Weights of a small transformer language model.
Architecture: rotary positions, untied embeddings.
Training: a variant of Adam for these matrices, 437M tokens, 6664 steps.
MLP neurons of a small language model. Each row is named by its layer, matrix (up: input weights; down: output weights) and neuron, and shows model dimensions 16-143. Each number is 500 + 40 x the weight over its row's rms, rounded and kept within 0 to 999. Numbers have three digits each.
After each neuron's rows, "fires before" lists the tokens most often just after its 100 highest values on Wikipedia text that the model never trained on.

L11.up203:468505513518566521491509578532481540459591448476494559444565544543426469487520527537519414556532481479475514441557473484469494534489502498518463478517504451518503468508496567503443491532511502498491474516514397512565537584520433476534516536538503523530467506493506516472549432568513537471466647464499511475501499506516600448530505508523473497470522531568494513503500458574470421484473
L11.down203:540516506450535504501515460470505505503467524546536410444429499496466543435491539481438518471532490448531488495447490548576563467454464476489488532499552502485512605511509465449538458473453515433487444509492516499393521499530460462414552490500552480552496468485452509463548526487484561529528524517543545505464540518446412490494467455512436465489514540454574468436445532568501554436480
fires before: " ", " |", " the", ","

L7.up246:442554501524529537462508515496429442402473535569509512543479485546509513483541490466463478496507425475489468506518498476471429528559490476524457468507476488564471484496488521479523432501549500489472544532449442499544427469470483573530541492480477533504461455497474540521500479523445459438422493543449438477452541482455470467581449553545524532507554485503540454476476555498449534432537
L7.down246:444533463432533475546412515518520442420447515493504493525481498401482471488497557464588452461496517470532550524520538480558495477492472484568515384460473465512456496454422498473551507450479512466529505531516488499575472527517513591554435527434496468476509544458473570531565558550473491525502564495473411490530535473498611456485453479533540518574539518459446472560531466504551532454524
fires before: " ", " —;", " V", " |", "ance"

L8.up148:475536531518509553418521489550471509531522502496473500489491514516445500499540455481440415508480529495527459464556532435475546493477499544521489472503454462525450469455534580563510470533524426481420585487523451460497480562521423520460526534490473547520498407468525577530572446445464483461442479449502453578498508466472484586564546475499476591510517523508540508425503477458482470514541
L8.down148:510469497443486586430497515529477542506474533483506498504464489486544430465518483539475468529502531583514551523497501510514508544515387528541521564486534451492472494578531602376522527510528495543496452517495451499502499459463443492446486541497444577500578485455564537542561491482480474477469413455556443508445495442481506506532550486477461493507569501562551450480475450515508505524498
fires before: " |", "9", ":", "–"

L8.up543:508503540544495571430548516527505463491551509460507481472501506572457460468535605553490469445484465553551534498547500563485552524484519481582489498499495588546481437495506508542525424451568478493486449519541474521509473478493426467507484534476458514492455406492474545499545480535574512440540590539574461508549473494482426493531433552501491566489486508560434544465491512524457476520520
L8.down543:531540482537534486435488500450441541523513517512469606444475580469470536506521526446496476574494444543417598473510535515491548566474521441560459426494522491415537474525458472457421471494433499454477491480471515494452525515475465478485477468460536490494549506485496485487472547500498470544488500496479544547442510535485431446472448542526530528527636476489495542474534447456461544436613
fires before: "4", "3", "0", "5", "1"

L11.up236:610538533534511553549528478546548496525575527499527435475501573539456431448550448478546467499517505501497476479477541484486558483496545503518501460466481497494420456493557539520488506519533394572470524489478497474520541525459491553462527583443521515516494462507523480519584484484506478460522537470491481536543503470471562491602507458456517466527440491524533485532468483500368499534539
L11.down236:476511505543477477508480552555573580541529584481512430514549550493466447530492485466421484512455553498510435463469489504479578507399516433599482563484461493470449500471553478499478496414497537501482446467477536600491502475463477506497522513540431467479559537429501495505583510545531539502437413497498466489506481468446557514561504514509477441540414488551479491561447507514459507512431
fires before: ":", "–", " |", "\n"

L10.up500:527524481506485556480447498442486533381534520513534546479460485518535474513492459434507468477531462486591570534605478542528522525488532507563469487532538449476483508510519489510612548483421558491456523481491545461556431560483502535541483475522544487467476447459517466544496500493543500501542543480508475545455509488462573438513461515423487542508565511547459543459534503504491544482507
L10.down500:496537502532527515502555589495490535490482506429544525550485497488523467506560497531510459555472480514446501420466506483513461609526485494485488504533515478507468473562498532537477461486540468458506519482485490470538540553524448553457502427514462492503452591590504471486535500493518499489530478561570517504533471533495461512437486516527524468531464567551450484528489519501475461481547
fires before: " ", " B", " M", "9", ",", "W"

L5.up641:520540521555528462545486472458505540474523502484530494514535572568460493556463487484489451455461393438500545451495513499466609466418552533545510437510565474507454534594502520423592437528516489466513521563459445422438441533480546517461420561500470537497476458530472561521518496478531503514463566463448539538481417509513607479463559512537499528491559501527508468536480544520458474468451
L5.down641:496563454479519473508562446513434382488484477495442499482526518512464491485423419515538491419500520490486431501461470520401486489479474462460499484451525511524477494485514605542519538506477492484477478485488457527475558460534531580492477486450520452494465591480413548484539501562495514521524431520528465544489458470434518485449459447542470533527516523555540455500484494495435490469464
fires before: "4", "0", "2", "9", "8"

L5.up314:441527584477525573460525489528439510515511494506508495523472451510465471511485511543534426477502492416561503568541495479405512492421582467490494515482535424495435506507500508443575490568570463529440488534502454458501559569456469506508507533490491500544414471500490600496501520483567495490439554502560539498487510439495504468495561530463494542466503439570507447474555472506467481536465
L5.down314:537474500493494471572421535462555508495476513508490542514499514593479603499470502435503555493519487552523480492440508478482484523495440498517498453516490536575584419499541607540464547470500522472566512569471528487521509511522588468479429553493536512479494582501397475542444522531514515518503458547470514531532500512479540517464476505446498472506494518467457511521529525471600460496555
fires before: " ", " —;", "-", " that"

L8.up318:423513621519484503534518551465475541529542518555533534456464535548518473529546437532517486511595458502491470549567509544560494565442522483506463483483523502470541367541549515493567480492441473460510445492450496490443530508444504521513488498527522547499471453485438549481554431525509505528582510505528477518561466524551450506425506571481462492475444520551492494530508526507478449450459
L8.down318:544408452508474502490486536510515528460490473467497512493518445336519510502552468466474509523479496472461514478526474527527521516471528488506479478492511510527488477383436453519455484520507493614458502504524500490498485518537474522552515506480518572511512680510567489491491484460481508554484477479465465485466495570524534548482508514481721517465645489475458542478525443473492550527504
fires before: "202", "201", "200", "198", "196", "1"

L7.up179:455598533491564488527502495488483522471456552489519526511461506535505445569507430493497522496539465478535475477556485494503473484561479479511503487537451489481469501493515551491448462556441485449481490476457455495486408547511506481522526570487417489459475413470510574523499440410551391419519454481548434475452470621563502467501540482499529468518514532506506415517521380507456502483512
L7.down179:453503514436431512485444547492522412511538541533536472524509523503498454501464581505489539508547552501494450435551496477528484473442461504491511411500521537425445526554444492499517478449525430498539512494504465449545501540477533453509449508532543521477394493457511420528559540498442446520507509510450443505559556434559559486577521513565490505492533504529472551437485507577427481457487
fires before: " |", " ", " in", " |\n"

L11.up300:455539526467563532487517513498522509515544499527510636509462529503508455477497461524515505536492571463536487489528512503486528500545427443482571494453491487532518502509477469474487464516454514439455413490487467529584540546549441475508533578485510466534455446444503450535438428493478483479521447502547508431464522475516427437594455512477433450501463459540541487435504474507512418506512
L11.down300:533535537482490523535426483427447506484615539524489504558534472503472554549519529593516508480547421493470512522494506460574477459503512558469415491492501478468547545456539536546562508460504461524490463474482483485459507496414478471463506492564503497522456472531507629411459496470536471484458584592476493512493526586486526511501534520557597588476487508552502524464560509490512449482497
fires before: ",", " ", " he", " the"

L7.up318:512478552543531558457529542569490399457525463476481568494478564463480483535557487495574476512518490398492544492537476536456488514512521529435475436482492566571430489470530459537508484506557494445408475501528499481479489537470458496512523550500531573626487435447520535571584449472472455518499505472462451517485484502521462498566520471559460453472462457518515477481485524541489539501532
L7.down318:468425557507476535515488478515500561462501496429472544548586447374466441491561529528541479519466519428551528474528486472448505502518456463533497370529506520525484522488531443530450504495536508460459495483527406490510430579483480526518434561541477479567456522528517563511474444487508467503491476532467434512440513486569515438554450359536462484466426519529493450538496493546462510558542
fires before: " |", "|", "ase", " ", " One"

L10.up574:506472462496572523532595462479508453513509503571527528467499551563514462521503433543526420478494512495524480448539573494468522545452433390503499512480485502517465449538549490429507446556479449550515446543431465552500424495482441528515476517487466545500472431508432552452517444490527466472458569503524503510551487495494551501529509595521438469532561545561514541520504479555530500491520
L10.down574:467504460504481493430566433504448420469494495500505518527510535519493484543469442523459436474484560478511505551525460522557541458494576457477499535520500540556511572488530472517437500524451507457473540511554445541548497524426529560542508495539504492443490513473542607450478555470600506480455543534485513436448472542502526513515473538524542465505427604458503469456468446464464539571509
fires before: "8", "7", "9", "2", "1", "3"

L8.up736:552564600497494512511437495469491481543502478522474475536464490516500401443443525528527460416477473481533487581513540474444579459486515458482501543465503421512465493564510481471517541457624534483437457459507556537517480535530451481512545556444504495483489453434492565581484507527554526464472485489484512519490524434510504449507620490552433505430450479520501519456539499433425510523525
L8.down736:439571503516483508496507502521486528494487538502482473482471517718499479576493528483480473488524442529502486520526511497512489518489519503527479487498474518518516540524529478271502483561506498503491484510518490479529471477487496484523512508484503531472514233547534506462521498496483483463495528463490505490504487455477513483494525468499451489496375511484517464507499525502528489494507
fires before: "|", "==", "-", "The", "In"

L10.up398:526497520445521498510551484502488522507517476496497514508477488489513489502468413557511433511537472455510537524526463481562562513524537454510498528458468467567486500518590547474469455498562520463428569429510526602510539479406390464477553480497496494518383425493551445553508530466437500479542473509472561532541472609489526457459487516473500530560473485582434500544502514462498549496454
L10.down398:469440485508482514466462522521494472430451475486459510522469546506438538483457489453484454451535531493543494470513457510492499453474521552487472448554550572473518574523461471504522519529487484526497549592484530435452416494519585529534489467509498489465471321543511496529517411510430530458529486469508532520440475411513502510535523470508559512490512525504536485462487510545499548543444
fires before: "==", "The", "P", " to", "In"

L5.up140:485531541537547519441431454471464468495528559479522489571449496458454475525511446508476400535473553468599443472480474439494518460441579499474472533470569472563445518541487439453568459571503459498482392495514472482510417553546515499463411489446522566605500471543453533546533503495513589481508467490468506500504488469533487494435533504490551493515474497506518454507511487456428471553508
L5.down140:489541513495516500485501510474442475503463421466490498492524514555454545578442499471480526494483469512474506542476452482456509542573573548496517560567498526444501534464518671485463445475520487466570524494497483447480473452547502441493539484509638487553457454456445514442494540498570495536518433527511515499474483506464468511531511534482496466445558552597507516531512476431527428541491
fires before: "4", "6", "2", "1", "3"

L2.up448:494481458547454549516469477606562482492445520505508517424466499460504523503517522494516513442514574527462520462516534510499434478505492548414538450587485499492534515486464616478523509496525455462444457493496526478502487528556516510503503575481520490540473493429514552494516476474530442449489468517453443483449481478449533512503443547475538510618541453484369472544448493460466457458499
L2.down448:473480422495458536514530530569557530493505494475477433500487447526512489539523494495469534477525535497486449452512497497517494499527492491510530526482518503509494485480532516489514484508507505503521486510499527504502498509563380582475537471507525515485490482458510487461479506519509495521492499573528472384526461611491484486523531501510561523482425524500516668494484488521413535501550
fires before: " States", " Kingdom", "or", "."

L2.up579:500583593522534510479508517432540556497475447486539535547501546543466450555467499530461476480488472492517496534571489470483542483481579507541509510430495437512526484490548480433468433569452459466543516520491456504483471513483493429491414511522428507481468450471452468431507534392522517445413577439491491592507484461552491509471499411470498502493520479536488471522548520481491484574570
L2.down579:497462491502500525543451548448445485519530477483497483509494489479497522482453509494509480519499540502518527504476429473506492542498500480503491593481531520472501500468431470487492518499495490508563513492473547526492497497496529502528510514501468396495514477520467485597514489494499507486506498572492465481512437606425503481476435602526505509464577548521486480484623521546575514481509
fires before: "|"

L10.up163:426477503487490499466515521419505486555533448599451505469489486530427456465484380516487479460534462465546408522541474510433525488455537501435558516501417492467509487513556500490455485585488395564501473484493555456485456469510496523474537527455382487510441494505552504447511511500465487483449464506526503456403515474534509446553538491519473539454451500574488423480458497469442485463446
L10.down163:531529473508544554494468511505488524406511460430454529478472505496489522443462508469478505499487564530458556525504527447555476472509499507508477437495571480544520549507508538510501475438472512515463488486503484557490488467475481483562505507464526549467501263493514530613494494524518498513509496484520543546512472511489488545557498548509505489483500499485513477487510500474520523559498
fires before: " ", " as", " a", " on"

L8.up111:485484505535443469529503497539491566509583516516518561478494503529476415481505445532519530489543429505545515545568478546502485550515472519510529454492464512498526426500566511484516485497460541454465479449448429493424542535473504537501533511508527554532471471434448485499523487492494509499538443510505476447525466582540399494469559514464513575473493563537521416576511548528457419447461
L8.down111:515416505480483486544469509564510551447503462454472519503522465391499598454577478444472500505490536513510544466532471491575527521514518499480482474536487499535504471466465461408524528523477516569456519456501493570516499537526471472500490430536517579578484629529572489515521473496508513617538513502485463492537493580478550519504498485474683535511605497453480504504464501509471566494415
fires before: "202", "201", "200", "197"

L10.up143:474470525491582566516522524479506497475523558455490502522536573478410428457566445501490469463569509519536441458542484495526549497514594515497532496519493473473493480483490485445568503541482449529465441483522568537407495523547507554514491499479497522604487440516437513449523430462510481533516485498512430417493466460503515489472502507544467544535465473509471485469436458577419526436486
L10.down143:511563576533510441457469523528474509456486515504509537539539449481487524461503499477446542486456513489485549547584530501551471512552505498560424477483490522507456493486466553510465476511497488540478480467504461503505410480508503480555492447464519453446493623550523505568504492560495491560482470476544491508476476445551527547516486479562523477525544518481477412498509468513510524478595
fires before: ".", ":", " |", ";", "5"

L10.up632:501503574468623496476505534457510510461482490561486513457474440476491493485535431501542501437507522496518532562519457459492561536535473515575526485469495496583440443483479526503523450526470433430451427500542478555475512519475431498527528498550466476536487460469474549520463470503508509518539544468552483479518505476531561442569523524507516479508488475560484466507481542556467479478530
L10.down632:486428513446523482479488430509455552520480473482456414486455436460428486447528514447509494523502477445484472467470527476530483418429559480522500491517466496532482501502509504504484505493495470510583500446434540456500549474448457473488539440539566422554537486478436508529427509461558461519474426546464434443448463567529470481529527506486520491548553568525563463484556476492499520514458
fires before: " ", " |", " in"

L5.up597:463487496476516486498536488592442499514527513438582490586511454532533482472480459539439458430550515476594520459496525517465579414488469558549508477558515503469458467519531518449503532528435532591505418457559518472552508536516443513457460508513495518499493465477588507505520446483492529527504601498514458529488490453495512469457549529501481497501508401516476488504584559527475504545510
L5.down597:538537479523531467529456446469527511498509476471461549512470532516505509505476514499502510504480494449490479494476547508499476516453480505508558510483489557532459526463465597508490396522505515467588521491513506480479480540514540470553489499448523531519468614483347554490547562498501497487511474483488476489493461490490461478518510548536504489495553512500508454472482490510558435491487
fires before: "2", "1", "6", "3", "5", "4"

L2.up590:481510543457488452466504537519516517452422542403485463491564476521526447480518500501493482491485530499542486470503501482493530492456503518495532478534565538545561491544500474513550494483476506479456498504593501614464558564500483531567486443502558508507518495490565541428490435462533431553569536463460505544475471549543529497455570486562509495480531536523567478489500588551432505534430
L2.down590:531474452507494455526472513513539542514480503444523432462552444512485545448503484479519547528505491490462513448528517563525515468520504544530473428513519475474503468485454452502500545511491551517531515515466565515496478524491374507512460452485480463501577497521525503540502516464463483536504487535491536526488526495503537486469465580491455489550419430384511631466510536504440533587483
fires before: "6", "ald", "4", "8", "9"

L4.up312:532592583491570489499514443609504440442484473438469504480555467546505448519509461542477500503476425533530536535562502533547494493489513459554518515499480528518464498478505554511546421543496494456542451515481525523549534472430499445514465577483562533479517476478513521456541458455501491525416499537460470498473486431553553490485493461503511477474539522506525481552445448560501435458571
L4.down312:444500475439476485477506483444502489472479526543478587516540491423516532559545511522597505500462514457551510471395466545555490486510489449517478489489499468529504428495416504522584458507529545511504491500474532427491529509488479580499505531546528540499547513499498512527489491469485541463505512575421498541549469549598476467489526515513510602497496528517478449562525517544476472480535
fires before: "|", "|---|---|---|---|\n", "|---|---|---|---|---|\n"

L5.up19:480510545457511518553394542562488539512507557513528493519488429466495468506482541530511472447554482491536510498570478455462515431436544542438497551537496499521516449543479504474515510497529426421429407503479605523377430520558474543500456586519478499453511467466527513512401514493533553496468523508448488501503473483479486469492561460536507463517532460555476433492474498485473500543530
L5.down19:510528539519517492492512529498496508474486499466516507479483482576481469489461521505477468518486447503529515534481499512479519486505556467497514529521485474484524487463476660591457497488511509503537532523499441439486509460496523418487511509475529532544531636506352503485464563479486486485529468483506524516482510514463496513453477522504564497497514542470513520538503453470522510488491
fires before: "3", "1", " |", "2", "5", "4"

L8.up25:397506547490525472484476508482485451498501520472546523571538490476506447438498446496487438481497457460568486464563503576487555467486527434555484517494442536518501474488495487424544500515458531492476515485572510552499483514444428435427541558452515487605490425529481507552476488480527489531455479449502509481525507466516473468513522535520512525540477552498442519540433553567536480524560
L8.down25:538485551425499510585487457470491460555473483573569462499545583512458455477534527479399497469451443494525450529518518485489583513512470513519484526521503499457465499523446517426512504495485541458477506486564467487522486571540528509479499526489524512563490506486435509563489509464437429504539486514510505484459489507552519516458505505501446475510486459533581458488437517536507553444532
fires before: ".", ":", "′", "″N", "″W", "-"

L5.up673:526526549480529522475486492475520497484485521531495505499482621513476448546484456529515457422524446522545498483476481463464482426452532439491508503523451441559473509489518507472544507597542500457449532479583456485482507573510541473460458499460471533557442438469483545478501474444631466474467535491486525519542511515492533464498519550520464474543411456588408482561480525524401496491491
L5.down673:443598530584462494440451547475522491490479560519485570517428466472511492436478488487510518539489491505529551530491443486468510515488497514539522515495510507493519484494530693527555525503498491480572479492481534498488493503551485497544485542470529437529532569448383465513538563468466524488488497546512469530533482418550487520464485472480513516532558504512520513514492493449458491495521
fires before: "4", "0", "2", "3", "8"

L8.up506:494465498465578505439545466525498491496529468542526473504488490535465430520473518559482453507566571453585501585509534471492537493520499480531546504521525479497494416470564570474512478549515489428494514517492511541492516477512509396499572496524468517518492488480531554514531473448467521496381444508541468476531505505518521486512599500477438511457490552495530504533527445527545487513519
L8.down506:505488472480519529516476449457460476482497497409504535452546517455479544467512480439551464478450536435466515470551528515464501492464492535501450548472511547480497495503461486617525476440503466612480458499489470466507535547533514581536541439491513529503508451555494489506558482536492530535636514467421479521495469532478477471492483558492638469573528505515534565523533468535509541545472
fires before: "|", "201"

L10.up651:482445533464537504453521519547513441396457441515512503511485475406446449447499486528514491490567490434512595517492477538462554505492529493510518444587476504571461533491506510540558471499428435451464463559531502523474462543465422477602530489532466489516505454483515555470428493462521483455504515473560478512433527500491484476556521506528505499475526481541539489493522508549496429471541
L10.down651:539438469481515460533455525545504555506484535458475472543517492405528556532549501504511484501542456445558443426543508482478518487511485581438500524494513487443459442495477512472536468515527454561528470514498541553550548506476566512487463528442480487498432515528503504427531559548536397527514524505530487494594559490510454529510556512481463443471528473589503507554476468566484518450418
fires before: " ", " |"

L8.up441:511499509521517500509502539511490506464585544569482533519433393537522475580506497508455471495564384409512522526560489532520519509492554460491450480476528498489456375475512429487479487470560524454431420516467495510530422446527487466512473476556517535555482455462485533486497493472515503471562502508588556469543462526512470463437560459470511559450462533593478430514517569534491519516502
L8.down441:501522454497484485494476485510466564515497470486501510484512502461522495450510510500456554433531511559480492515499515449536467522515520454521489456539452509499512559508495493432531500459587548455450558471412527546472488514508499518449510554512495499526543631488484562498483596505507561502474517534496458524406493566443485475513537497556607556526668501462541576465501407452513499487488
fires before: "2", "1", "3", "4", "0", "6"

L8.up526:485498494527534515507449515468521520466536522564483512524481593502506483502476427450501470502487424484517467523538486506500537488515487525520470459558425461508419493501489587416524525548507482461422484481468521474533504559493480517543526514491425490526407459521444572438485501484504549507499519456496465468469567501474462440527449489511481525510546474555446508486491568548486522497557
L8.down526:522500521425501510470517521522485482540445571513473483468517545578478468506468512538416523546505475505483522425451486513457509489563501527500536529536523476422547511595458513359469560451530548462488534589578555490489535509506489477432498456496430454480526445513480508564487448530459478466436511499525500530448471509497567478410453555513492457489434475529530527450532489483425552546514
fires before: " ", " |", "9"

L10.up541:469521519480483541523533475528532539512511437467540495448520516487509494413560472530488489488561484510517441510571511548550501514428570465515448460576543421589537430485531462477530502531458556481500523510490471454499510525560495495548503497417595508472515454493487503536537465465567513465496616455574449529561456492555498562501443474413503485513444537531492479510466487495500470494488
L10.down541:468500481534523505514506552515536557508474468591533571525510438480553483461471543484556566502514480486464546489441487524534489513502452490492517505405427486494560492545487477475476473512504504486522496496466502555456565576522483547535549520437579579515494465456502525476423453525517464507528530543545531531546449578512488507486497531500505527548557508492593455495548562452552531502502
fires before: "0", "3", "2", "8"

L10.up169:518384596494545556504493475555483472512505474458523461544487503521451452499517480553499468496503463493525503502538532531446529454530508481574524545559500538506409465544465543534505469563576537570478463514581513564483444519515466439491523492458517574544439455478507525506546470457550489449504561587492587485482545469494473501514497450494558480472489503563488544476505565566443450472518
L10.down169:457418476497549495494501499505510480524497504486540496518482498462523446443546578494496547464504495465554441480501438545466499486547518527511575549508596511513425458532480487499491521530511493472467430482475533524563486527515498507473492441518506445534518602482563571538519563540567501466614511530536541516508502476533505486424400464531477510516425468541498456574545483504488495486462
fires before: " ", ":", "\n", " |", " ("

L5.up518:489506481493517492493492483524563548519457552537455460463550473524483453514462514471468451451462449504591516494534514472507535436470538486473539509501484470517441515519492522388589487540505501450413514465496503506530534528511504499486515517490526480518447446484485582506531491523570466552508414521534432543517515485512444433540512481483438504590475426563452461549492534523435559584492
L5.down518:525580542521480486483538522500510483452525510443506544509470521554478513501448500511506518519534513506515519513506414489378516518503508513524517500492501561486525505523497703558487465482511507464530503511502475490505501530487474493477486525469501452515525567473347491509497551429505534503523521514519518493531498451478503495507552500459530514491517496536530468497511476499501466497497
fires before: "4", "5", "9", "3", "0", "2"

L11.up542:492508478458502510451527431511450454533512463524546474444450482452549489419488450499476445468499545518541518538540523527472552506520524446502571554462502549516482530519451527448480481533544410545442492496556492532549464537515449533506495523439446473482451450477501526509560500479544432450487462486568473534476537434475473575493488489477466410476469498565477499466492467487524559456629
L11.down542:506504500499500533512531507520504522391515513451536522503484516500491490506499513486493505517471466504508529514520521507503506489469514488479454476531567508505533536463490510523492491485491516489500484496464509494493476501502553462522500503490504530498481279478515464526515454523499507485502487488503495504497496505510492494479503503505484506492829507501526505505496480499507488538514
fires before: "1", "0", "9", " in", "7", "8"

L11.up749:565485545450478519473534466554486481472509532502543542508583509542449485497553515518487523482526486442504544463473489515496489469371412518426530468474493497564447457510482554473518578499587488505494462477562520502511529544507457475496505563482528525505428465467470476474501460462541440483497553522507479496450488525536523501553500575493520474472480519552491484541572499541435386549456
L11.down749:440527438531435466555441483485527546447527485466484493510466463466530544508509484514534572531476525538436401537534447537508529488494518447479494408501517505476520460542467486426442531449534476509479501531493473496535429511520442558471523484575481507480464457530563400466487475566504506504485537491474535492482535488509538524475462504568498562533537545492469494458448473473560423563544
fires before: "|", " |", "|---|---|---|---", ";", "les", "|---|---|---|---|\n"

L11.up233:483444510475505621480484519519520572510551535447462513526463495493463435460493501511578476519479444464502503525578532551410436511475573472481484482522542476507445474517498359387518464494535472579485441495540511525511482524449524507497534588492488534528468480466565523474544480444539500500524515500476514491554462528480463492460495514502482512422544470595464450500481499525491433468469
L11.down233:478449557470513523521480447484530451519571534449513459538472523447438548506477475500478448539410578492540524542499523468542521512415543442473529451499477470474427471474447522527543518433488477463559425510481489554488438540515459506492496443523530553465517526524564521542569488574574552544501482518467493460521491482515502513575441472488447448499531486453480499583470446573558574439528
fires before: " ", "|", "-", " born"

L10.up438:553546539559497530503534452507470501509599518500565492494517520461454465485507474510550539463525571516488431512611553570500532494525510481570459496480491515502484441517444558456556536534536582540510516522416516490476492487474491506539494599490527509575449429477488508493491452458490546499478452552453427541555480433537488439472494457476515523531557544522506547484515430493519463491555
L10.down438:468512566481473460449504546564417528472505497511494529548531535484557503437511502486438548465511522532534521504544573491519555520482490496492492500519522490491488460499498404532471441441495519523519518517507580585485506467535535489484453472474519496476513639554444479530526451513457431548517446499518492477502523554565475501481465564493504539472556428476491468522528541494509512466498
fires before: "|", ".", "-", "\"", " |"

L7.up343:489522523504515517462467481505475512448463522466547581537474457580530414563523425449455475524479475450560473475547487474502462389470492453496556458460411497523495453534518502524474479519531454464416540463435489504510447506493533451500475511482496542429488462456572517526511455480553483486471490467438518515389483574502463523503541516525545505532581451515564496548492469444513517499500
L7.down343:484541467512550459518448496499526449522476532491514561516470475430513500512484517496446546488402588533521520515480499517473524501514501490527582414489441515449440550471525455432445512457520524445467541566528496475555435558559454515492472588442465466496524428486485482554541486446448549474478550523473466532490548493436571524515475518521527530536505520466409518493538498472507518508496
fires before: " |"

L2.up481:487587596522543510466500507395537513486502453497503562536468499493476463532502517503542505473513525460516503541537473467507526441470533459535522495446454461525526478492491466464445470582476432472542542466467462511502505550507484437444398502529442506463456471492453501417483539398507513442443573499527507615493506467573479508514445452487461482483503468536499465498553540452478451559550
L2.down481:497460505493503517522460514435467502530533476481505463511486495498502537492452523498505487518504481508508532512469446481520491525476504484498495625481538512491505505478446462477468533505484508507574510488476534526506478513512548498507514502489456398501505494548458492564520504508505521475514495561495494472513439630432509477475436599517505493475570530527497507482613517535547495474519
fires before: "|"

L8.up270:462571537517529518487541583489482473481520537523440492421460456538506455521512539510510526493527485481506513547535588453531492585494413443521491489462490484515505503548536464459538462504496557436427474428530487534415469541476551480487559482465424556417511458481560574509473404501556408459492412489537489535491488566486462551456462494495552501451505455509548488524480495444440470522511
L8.down270:494647522499479503497538467473522482496516547491525529538473594478511483429507512507459517530510536504533566534459475516512503499505464503555551496486566518452420487552463531510527497528516506390500528489427507532523474456471489516528497538554517513582502377368441510489510445473515527525556398504468416474499482409503494473504525449522464463545556489492542543533454467481544452489515
fires before: " |", " (", ")", " m", ";", "%"

L10.up32:551466493507476487462579505433529503485528505533488546464434525518442503483545444502525374490574479445567521520541508476511504502436592556495488481529537456510480463497561470439502461510536557467489500588460486475536452517484483470506449585483533601515502453519492520482556458446433530502447587505566490558541471492490500541464528519511491466476472487550504501484480515528509511516488
L10.down32:522516477477464558483491543482471530492496473525516512493494555494474501489472498504440510478542541484463504526530485500589472505496513534447480533540521631504534494531487544527497486499444526542517511515500468494499440574539460515514476516498522463520542693498524525599500501496473499561435492395563538548457462469465439536498464503438503475495530489474503471472434493464509485461589
fires before: "6", "1", "8", "9", "2", "7"

L11.up153:490506496465581577486491530518539521482566510497509509510522507535466424444535453529553454461519477449507467526543500471484551453435573453575503441396494540533579422479520495482558492506513443488468432499524538532488445551513434509519473550509495534542434422485489524477436497505557572538526503478548470521526506515463543478492415551449442479482535486528493524463423509543476486495533
L11.down153:479497488506495485492491490507508506490475476460465526493499477533545505469475532560441507523484503491555513455497501507524465524509473492462462528533538494505501526456487492537421504462492489473482532512490483496545517438521507447487532440545496484475471710493538506435534512465450487562516492466475513479478533481567513475447533481536522524497730503520525467512528460486478526481486
fires before: "2", "4", "8", "1", "5", "3"

L10.up440:465429546493569524471536530514552500488493471514501472493524518473456468396563493556531581460500502547571548486496487398488490472500547459511498521480490452580424469496558593534504493573556500545453456432535509553538474554485383541462510529466479555488506494505495508499547468441530434410545544478456511504484512462508516522531472481529507439455542516542443550556530450499474540511493
L10.down440:455479454492481528554517509543486514561506517527455393479509521491472437428551467468501552519530473569576468505572419465473481451528531510515498558519481493539492472496509476547466503479535448495543533454495556492520512489508474463442514515517523473528471665510477549462475537533591454527532533473523502521577513453507543513498491463521490481478475527595503457489483548505484549521455
fires before: " |", "–", "|", ":", "\n"